{"hidden_size": 192, "vocab_size": 8192, "norm_place": "pre", "attn_scale": 0.177, "init_std_down": 0.00848, "schedule": "cos", "max_seq_len": 768, "dataset": "wikipedia_en"}
MLP neurons of a small language model. Each row is named by its layer, matrix (up: input weights) and neuron, and shows model dimensions 0-95. Each number is 500 + 40 x the weight over its row's rms, rounded and kept within 0 to 999. Numbers have three digits each.
After each neuron's rows, "fires on" lists the tokens most often at its 100 highest values on Wikipedia text that the model never trained on.

L4.up527:455422540579490516495516493557420523518541495420462513518354477538501522474569487482506409479417537474515557515435489456533452479507497570509496534526530538502467477492506537598528475452448429516439537471436507526496430516454496519575564530473469509465578537459495451560488505521543490494
fires on: "-", "–", "'"

L4.up83:533472503471490480497453525421554564521469545468503493488568520470565535537488455478551554533432509571501513491477509491428531507480477570463531403493521530505384467554469585551549543564464469479506536470541495494426506590490461486422465503529463438471505528433441433538548415523559421528
fires on: " and", "al", "ant", "ain"

L4.up638:482473594528489470483487524458502585431498459541517505542496578402512530460527473492488492519449493511500497497516537471581526531488516512549530513535474530509499542453491567438411620578522434478529541518488499518474482487484499484488534512477484542475471471454489526499509448454557506471
fires on: "er", "in", "u", "-", "r", "o"

L4.up209:514546511480551468539496474508480425517490464520474477494446536470567570562508417560515517496534513552571393431460442533564490533600517416527445504517524496491480485500557503497458518525473517478435559484519454532531453472477504545500528504527523522464596492459475545492488456511469507528
fires on: " and", " |", " &", "b", "'s"

L4.up667:488605529481545510528497501547517495469565554503519565498535411575463535488476465474481495528542518565487472504578494524511507473530466555459401439459428474493424429524464490528511463510472485477521532480469487532439480546525485490469448464478509453451517501479472503499550432510488440487
fires on: " and", "le", "old", "ol", "ac"

L4.up751:511491489562465454508530491450439492488500525447514423482490518523494491488469474510515491463502507477529609517489524495531480533537532534530535510545442506533527447452479504508523515504513423464459508537514503500432481490450468519602477435467486492468483521401441454548489530533488527468
fires on: "-", "e", "for", " for", "-re"

L4.up135:426552566462493533532491489463446481474433485535440428432541447435469576483489471554557491534520460545479536530468572460466502541487517467552514531500463530493552498512555413465519539512510573535492541515554542492520433523536511535484495464485585467492460499506443516481477475479532439495
fires on: " of", " to", "ar", " –", "al", " Total"

L4.up298:480477544533571493447514529539492523498485539573467479483454483498476530484536517504489392551438527463524489532403453558523502483488506423537519464473508558491501447510431498478447482509519474556502472567459500464510509473492527458504491592512582480472475489491523501488503510468495533453
fires on: "."

L4.up146:497518506472463582451584442432460470490457528510551430464515501536435560464411484522473575484535464517514477490478530540535510531458559541532522539495606490425498504487565488476494464533518536513594512498464418423450471551562456595495494483473489511437478486494562513491450511467524431481
fires on: " of", " Year", " =\n\n"

L6.up596:499517409493538500533452527469452507606531494407560527476540463502583515521488464508496499575543511435511494476536488550486540501514478517564471516514522542475470473558422494560449501549564464505530435506523553537575498515535484483486507511449559434511444492513574426544542471518539492466
fires on: "0", "2", " and", " of", "1"

L6.up137:497522504445535461560494478502491500539549567449448438496479473609483480444506531510453490511544494513501487471558445509580547459497457509558449487477554492570438422497454489441472488591496460523526460512511603473466545520503522407498441486544473546436417518512553505505499507467459525492
fires on: " in", " and", ",", "1"

L4.up76:454498532512594505564540525492439461521560495463505541557461543513514489450531501597516510526465575471524549513506440464612583564532528475579368508495514504480506507482499438486467453508498524525466537448441485478502487479531475461496492519516469498531501494542457525498481485488491587440
fires on: " and", ",", " History"

L6.up723:504564497442537435519567499549457518566459525512507522474409497479450537533503424491532486504415542471438530399519494500541390571465570480541549458527475578486500515532511445492488482523429533497507452476421564484512518465498457482601584510435475499543496509515547469525486430484493501557
fires on: "1", "9", "8", " a", "0", "3"

L4.up629:438493504506503535510451419490501559500556487472468529471513438441478518455519451513491485431505565533550400531575507482614509578525472523486493522456478504544506388516584466536498432470530469484536485534464513567493430478528416505551543521525472501477579473472474517461476521482543467499
fires on: " ", " met", " offic", " their", "0", " ret"

L6.up480:505512481539516515523464461569449479433569539448552480483474515541493504467510507562437548475527385489506483532528518518492491511442569525540482483496463463514437546547544495522467540534520475515455499527464529532495464508503467493502437470494511440465449538445480564503493489472502478561
fires on: "0", " n", "}", " ", ")\n\n", ","

L6.up319:495518506438459462479510498537500473550484535568437459543490501519591509432462556552464526553537515449466535443492496477505447486526511491491501513476465560523446454491517518553455425462490611556480536453562489511452487503482457568509522515472531503516448485514454454492554511471464464517
fires on: "0", "1", " |", "2", " ", "3"

L4.up655:599513585554549572562539494462467489516464571525502527585466476520496503494503419461507549453457456520561534441503539489443555452584520453541511493506481532564458409506495527524505471499430545500547477491543450435472512498475501441419472536564522464437467484472526463494531468550440486562
fires on: ",", " |", ";", "ell", "stitutional"

L6.up172:504491528477497512466516470429499504476552522513489459508484444454521565522564522466507446457481479528548511449506456485532504506508564539570462467450497529435574421523560533458442567557449478514494464474479543505530558526474489446585521504424512500465508498461487521511522439515555528515
fires on: " he", "3", "1", " and", " in", "0"

L4.up9:477560466470525532515486484480537453410529559515469460516493477583531454502485539549420546437455485505462529497525523533534511452508489458501473499426481461523495549548531478464523483526515433469523514536555499471484561537568479468570526442494503562438516514529492514514425571479523544444
fires on: ",", " early", " to", " that", "ly", " May"

L6.up283:442475495461534522557419514465489509535580561482432512451488564488533488435523485515483485500490526481488558496517469490493537515551501559513447506597427488487466562506543526556461441510537506484478521525494505556549494489555460461480517471470468489454464452491489501551503517538509526413
fires on: " are", " as", " is", " be", " made", " was"

L4.up92:446456501449480490543458517523474462443544466587491487548481462478462540515525515451480535511490507547462537527526514448485544536557454442454518527467540546571528562484415510489490563467578531434463541498478521485568569531511434541489559397500544481470522463453539558498433482544495443599
fires on: " |", "qu", "iv", " v"

L4.up765:489457520416507500534487497463529503499571458464505499480545444424497533490498459470523464492539524562502547461493469526407528540491527484475517430501531470501559532543511534490440496543571520523539457438484534505544500529490534444516462522505545624489468418507591515523501502494525473513
fires on: " in", " the", " and", "-", " located"

L4.up116:525538496517512450506501555543540518416548501472481492534427517514474534524464462480498545487498591474536382527546442470488509462475472488418447487406466403507451487415470510520498483467534484440466572503494522533445484537478570410546499459493499486465519490470587503501519489500523485464
fires on: "."

L4.up179:455435509497525482444492548528541408402466453478513532529507566447533557499498473525478510472549516479564512435536534521520567503541455492538476467489553471487443504440511552550454490520498531590461469466488440589535526455495359527442466430466511469488531512502490488493524555513487544582
fires on: " |", " and", "3", "4", ",", "5"

L6.up215:468501514525481465506538436539493451508539482551497487442474548478495499475487556520483490454504582456544513483484467480547522504428536476496457562467482456556578462522509505467495487537520456503502438504516480495528465508427454449476468473500485403470450424488552483554523554489516519527
fires on: "5", "0", "6", "1", "3"

L6.up144:458517517497509517543559434491501485459540519442469460499510467470488543503506454591506488509509443465516493495458478533524523559591473512498576489606486564575546499532454583448525480560517440461473462511552514465524540486542456486523450461439547458448415526439471539480565489486539506435
fires on: " is", " are", "ing", " was", " Con", "'"

L4.up713:475437502550538480445523516554510479456563568476520542427465449500385523462485478562522524415508563508521545439472501491475544491465498465509507484491532506519513530537566461460439431582542434549487420499486611503495547444472542508563490553440506529469497507501467538520576462497527492451
fires on: "in", "}", "0", "/", "1", "3"

L6.up572:465533496463465523423510482470536601415509531547540503581537549498535476460541576451579545557514556542452466436514448525500527478453406512509502486473464481462503522489460498446492529498505483509534563494523535467514540520467579436497516493520466485573405486422455437503422492469481479475
fires on: "1", "N", "6", " B"

L6.up365:500511496496532489503496518524509553510539499584464515448555495471571526483527537511425494503505517453483432506540463477541450487434470449519460513453422537473463505537512463490585500510526480471490522405555510473511469567460581511490527507515481531534467447492537486556511540423528441538
fires on: " ", "1", " be", "6", " High", " S"

L4.up343:496495635500612457514563480496559526532502510489530487576507492454507492478534497480472491537484524533543520532424481516451517548417486529581551555567529525457481442521460494511510495483492473498509431509458445540505484501566510479581521501461498489494507535422466484442526493564550472499
fires on: ".", ").", "\"."

L4.up239:481469543498542463477557511561563570484441559486482465499509425467456464456491444472480519499497544562489543552541547484497557525458465509494439534539526475496406477544498567513509584519494541548522499524451395526405531538482439599467512515467512460490525509478525519427474513458467399505
fires on: " =\n\n", "===", "\n", "}", "====", "]}"

L6.up136:489464505549501514419472441486517484586486457595553500530513423508498497508526533499478513520527478455549457554446479465426486549516545446525513463437505409451530502466450469508518487494559484567510462508497523556486482518471469451486424487508429500461451532595525535528490563445492398509
fires on: " ", "1", "2", "4"

L4.up198:493514527533497477419601433526541549524467510436528437505551494493523456462504421449438543516556492517555479479483462501460507535515484486582544497542513541490402539458440547530540487576495496568557512510508449462487506512417479499496473449597457527514504530484543447541464502533488485497
fires on: ".", ",", "==\n", " appearances", " has", " plays"

L6.up464:482494542512533350454473462500460452466520559489516555482544438418466461496453538579483467580494532544474525476465484477513454467558537496521498500517558540436542505504484516455495477510545519558515462491490484586523504478507465475454486529471507519465543499446487535441535491493492524502
fires on: ".", "\n\n", "==", " asp", " career"

L6.up742:463510519547495446408511508519469511547519441558475516531468451467500498445498511499515507495468444502522421502447480502510503442481576472418489495433479470457560447485454455505477505465604465523515517516442534548479510557487515479565557514487542412456544509463478517469481550498522516478
fires on: " ", ".", ":"

L6.up237:510490498531534528390556482527456524571513516504508493535491474506486374474536502442529526472489592578505465480484439522504534478497536551592443489563537532421442449439492548546521546563513488603550483482487507491539484473524476499504452523504513562438453453479502446468461528532593475532
fires on: ".", ","

L6.up115:451490517479499450428460523511545526436423570485494497493499507514539465452437522522458560548605556510476483473486475426549500553524462542514491543482444573476472561511527527479515473512509474525543514440475469501509557483474534578518461502481553468466444503513511451420453474434514442517
fires on: "1", "2", " they", " They", " first", " film"

L4.up247:500537480488547442546470471501461483535520526429514459578537601481500509468392533510452542514483445514498540511456537506491552541429476487538515460487513532507436566454532492485548514586519438521594537511529469458521434559475458567445500445493510537469494498572437505543478478509516568505
fires on: " of", "or", " to", " and", "0", ","

L4.up156:497486437546522510531488505578445433458476465457483478511452485507567460543505448593525476498614524496555551430497517519505501507499511487481490487436449513485506517499527464510551540500457460560496553522493492461500573486432432522459469441466533525505519511525483527488477499500480543523
fires on: " |", " of", " an", " and", "from", " by"

L6.up719:494482482477526455463551524480476411420511537479487526482571484444477510534544494480536486532482524491465551481497527479486456417502504521437472470533545536471566546479499485509478483504512534500465444455472560503529483498502453539550533421434469543502537518495521523532465570429525532537
fires on: " |", "-", "1", " P", "4"

L6.up584:461536503533538531541519457477545492522540497566561549476527446473508556573501484468537463509504449468502471473451516600426447470538482476462562529519555500546531522430530532459444536542510523546531450490510612529540510446501470528474599555544471497472497499429528441534519553495516487492
fires on: "2", "-", "8", "5", "esc", "4"

L6.up610:544480536522559496538487494496535520502531560470531527556457441481485494483461440495472496510490438522501500505494498570464400558524535438525552457471482555509459446479506529529508532533539564497502508439514460534520472484481520543369515487515554473427510508455525527480498468502530459546
fires on: " |", " ", " and"

L6.up300:484579496481481448483516518510498466550469535549495530503531484517408468430529549503541498560519542460496474535471452493516492460500477497552541407453484496574519462484466465510501478456530493528497448459480548498488476581410488498506598456482516518482517472488460459465416467406542479503
fires on: ",", " of", ".\n\n", " however", ":", "."

L4.up288:543518484509614480539465500524456452497535504474428512520426436546611559473470435488556558497473533487557458496486498468492531581477524512463468459538460473431466492487598442502546549464438503470415556502496478476520466483519446494512476479391474510493528483550516455466453491534528515550
fires on: "al", " and", " of", "ine"

L4.up391:504531500474525516588470443510481497477496475437475496533470424445507520443535460536493543521564501477526517440533530584539458483528449503485462564508449449479549518530505509508460495590481510520529507541464503459557531495492510509529498477532548537469483501487504585447420467511420494492
fires on: " of", " by", "iv", " =", " From", " at"

L6.up726:497549503510514484498568456436502424528516492531450433471519546500523518527458530582479528523480435436459482532540550548522538500500510523489464493397539514502591470489512449512591493495473528469515446465511568537510535509476486502557519470423498433410456522489442501523566464488549490503
fires on: "3", "5", "0", " abs", "2", "9"